config.yaml
n_layer: 10
d_model: 160
n_head: 2
n_kv_head: 2
head_dim: 32
d_mlp: 640
vocab_size: 8192
activation: "relu"
norm: "layernorm"
norm_place: "pre"
norm_eps: 1e-05
positions: "learned"
qk_norm: false
attn_scale: 0.177
bias: "all"
tie_embeddings: true
parallel_block: false
init: "normal"
init_std_qkv: 0.0228
init_std_o: 0.0228
init_std_up: 0.0228
init_std_down: 0.0228
optimizer: "adamw"
lr: 0.00273
lr_mult_up: 0.812
beta1: 0.95
beta2: 0.99
lr_head: 0.0077
grad_clip: 0.5
warmup_steps: 424
schedule: "wsd"
decay_fraction: 1.0
decay_shape: "sqrt"
final_lr_fraction: 0.0
batch_tokens: 65536
seq_len: 256
doc_mask: true
train_tokens: 291200000
steps: 4444
dataset: "wikipedia_en"
MLP neurons of a small language model. Each row is named by its layer, matrix (up: input weights; down: output weights) and neuron, and shows model dimensions 0-159. Each number is 128 + 32 x the weight over its row's rms, rounded and kept within 0 to 255. Numbers have three digits each.
After each neuron's rows, "fires on" lists the tokens most often at its 100 highest values on Wikipedia text that the model never trained on.

L3.up240:132115131101118108146145154090103100043122140124163126110115155158142155125131118141118145097150163135114127157045175113141227120189123119071098110138094127123103156122130117154127069096101188101142163105115112117075178161124042133131138123154143141129143104156175209153115119129107182193115139062084165091113141031119121112148109060140119159164105155136120131164108067074127134140192110151117122088160154147131151150128145174133157113106126139081130116074201128103125130139175112
L3.down240:131162129124142110119131100086169091215123103102158142173152136083113044118143106156165123170109132125076133182140109149156085152046154123135070073154087169105099154118123122195126177142147123117145114189099128141196144148053161109125110107104121105133144147094127115111126131072098122110093114118102099150146120113112151045149145112125150158070117176128129122072195141120136084163155153153106172181143115070079115145098113106088138155137143090211071166156155126117097106133144145
fires on: ".", ":", " joined", ")", " office", " airport"

L4.up248:092116143111173190097142128084116137121110113126140138119113168163123108134104127141120116135153091091184122165114138131100150117124127091084094124109170100075090092154143087157127143145076163089158141207075118155153159176152124179189133130128150143174111118076116186106111148120120124158193184083102170142106184082146126048197080073157125086136118116133147148122182076050132098110158135166147113089115178151117181141073133145154158124146118155143145114065174147126096199103137124
L4.down248:116135111107132124139207132139116126180139222115172092163151113164153140133154105116117099123169164103109112137126126160112156128114080011082087126136084152114100109124129121056115159173149158162123112108156127153156171106139175101106108109085141121135187204123174158098062133145109135080093128065115100125183138089115075121156103139102188153129114095140176108109140159143143110130191163153143118150123132100051129107126103143095172162122100106074115140154126104157097105161158053
fires on: ":", ".", " date"

L4.up634:161100141147097148121092167058123125061160143093137161167077143088130116137125101128205100144123116174140173156123084118135177160104103105085123099120129072081053125105114152128251159070135153095138141205105135078100137152120134128169140161108120150120165143117075115120104147128125156155126152122122148118114124075130109140127084100153098170124098176071100136164118077118150178094192127119131128120091168116191151112142133135134115147188047154157159087099123112118135168137183147
L4.down634:136177089088179096121135061143112118156132141132128160142061176113153106127152099115197141102153147121172073116112124115124060068161122132058119202156096141143104078142154060154127096159103138110164120133125117114100130152150129148129151119162120076198176122112154178139159149087104079153110148197160140136107160115135122093109110140174160132124134096195081146160177136174124094158104105096154115112166119077093046105157131168150135130122152119183081086183159125128111161090121178
fires on: "\n\n", " score", " disc", "History", " cast", " on"

L4.up399:154137130124100080088104117136158153133107147085086100192148151067141076058096169165122134128099191141144179108113159164108159102106126081145115154098113095150081110116107130183080153085164093123094122083156167115170168113192098137074143174118146103120199092103214175143112120108166151189130129147167105131140126147155104142185164143149115092106170069139115125099121114104147142149164145163092111113044151124139137135122185178090129140124113116125145110149146087120133056148083180
L4.down399:098195161060128118086063135100077126120116081170192148134116080105089097079109135128160127156169113092141106110183107131137142149155104092085042129082146142096171136107111137075118097188145186100138116085160143098101150161152081194088141124106111137152108090116086120128136073099146130145120160141106115178158103202141123184096187136133160152104163180172121130118118109132138103171124117118130142155182081105140073071169094153105116133138137147064122096142134121127157177170163151
fires on: "en", "°", " de", "-", " C", "t"

L6.up334:134075127128113122077132200078173059108134147096140086150193172033165097065113135149145119120038132121115108140167174129109129136090176112166134153161155151112078121059156178154101119206127144147101149114127103093125074139155094161123129160061108101117181135096138172112141140083116119138166126134098134078101141110108090143123105092158069142165115151132121119152159139124148140047067177108105127158123182107176144125174157108178121123156126112150152112104141158138147126119145156
L6.down334:175148172163110114119125141110104103116120104159157154156111126099120150088112096056105092132131142117161127132127153089064150100139096147084083157109143122084111153131119173141158098106154115173105140115167116167142073193109070146121121106028164124117158149140133149158117150200095175140118088104121168082135126148108135110109175147139100166114132177138113084172160174183148148128159097155074100147029106094186140107123082093111098167105174106164172091149093205117110168174112129
fires on: " cons", "-", " ass", "(", " pres", " sur"

L6.up545:137149176127079147119118178127180150125059152193098135146104122122139154110117141152150117073142116154177123076189093107124131149050095104132122100084095137104128136146118135119152128113117135142125142123099093189179072126116144172133114203113050125144133075107122152143127090088075136193131117150149168105152130136090162125150116147171094148122045093082143126219088130123120153108155183162166135159129144151153162094046097144138127070171099161075118118103100132120129156159187120
L6.down545:074163147126104095096103141104116095149169158113096141140085135161132085195108127152069071179157095138154163132130100124163138077132157106110138115136104119136134126130156122154076108143133181155122179126020118093113181083148128147140130166121112130158150107096154143126089177157204132113112074079117209165122103127125122148157097112097087185090171130143178161067184145134126143072119069097092145094135084106114112128100059108079098087103183105139171154157122103158137156118150141
fires on: "es", "s", "ins", "ops", "ons"

L4.up504:104118135124119130150142128106092091112145217147113113122120144150173163153137128104156115095102127103120134153107079126127176118086115153107105106159072116116062104118145094175133166164137205087163155220042101108108092112147074126113161112092095149150157150108114143121128085160136176118145190076130167101083111112122149114146091120176152091121127104120110127164127076087116173141106160120176195173142163162173125131121186163171136070229083110131108108119146177119116163108151114
L4.down504:115135127169066141096106116135110172091133090125099142136120190130171071170137096122125174115130150148117105113137112085142209106117102124143168070167110140140125107160101093156103120060107172090162183122121149086070116121088138084118131133158146070146112046088148138094162157114128092152078160146156148104165165116169112111156077111220158133130103069133142079141128137172158191205131103124162091148173130112175100169158083127153075160135104148159129111079128105145151089112119161
fires on: " one", "\n\n", "-"

L6.up71:179075143098091090111194120144094126132165099179128122133135161083141081112108125166157112159074130129136134192175178085135166176095136074095148105166147134103060048162113168109073124132128150133158072168150093125139141140141119196086133133120136146107112089117134177113147093057149113192140165112099083141109168121101133085177105105194123123115113137174116151121119116094087133125106102126106167141121157128151082066125132153123130130063187178185118109106141091092173113172086139
L6.down71:110140079152117134113156093142181125149136138133151175136173086128078159074154112164158165106173104100198109148112136093141113059074104163153153121078109078136143134150156129110152110205145120067031112095159187116115096162157123115069170101102127112141111092125126153132104100201133102093142116146125101097135117125208106172162153099114091183129156121145101099154152109132173129139137139094111148104105032124137116143102087069096115152140122149108174064072152162102113105158143125
fires on: "-", ",", " ("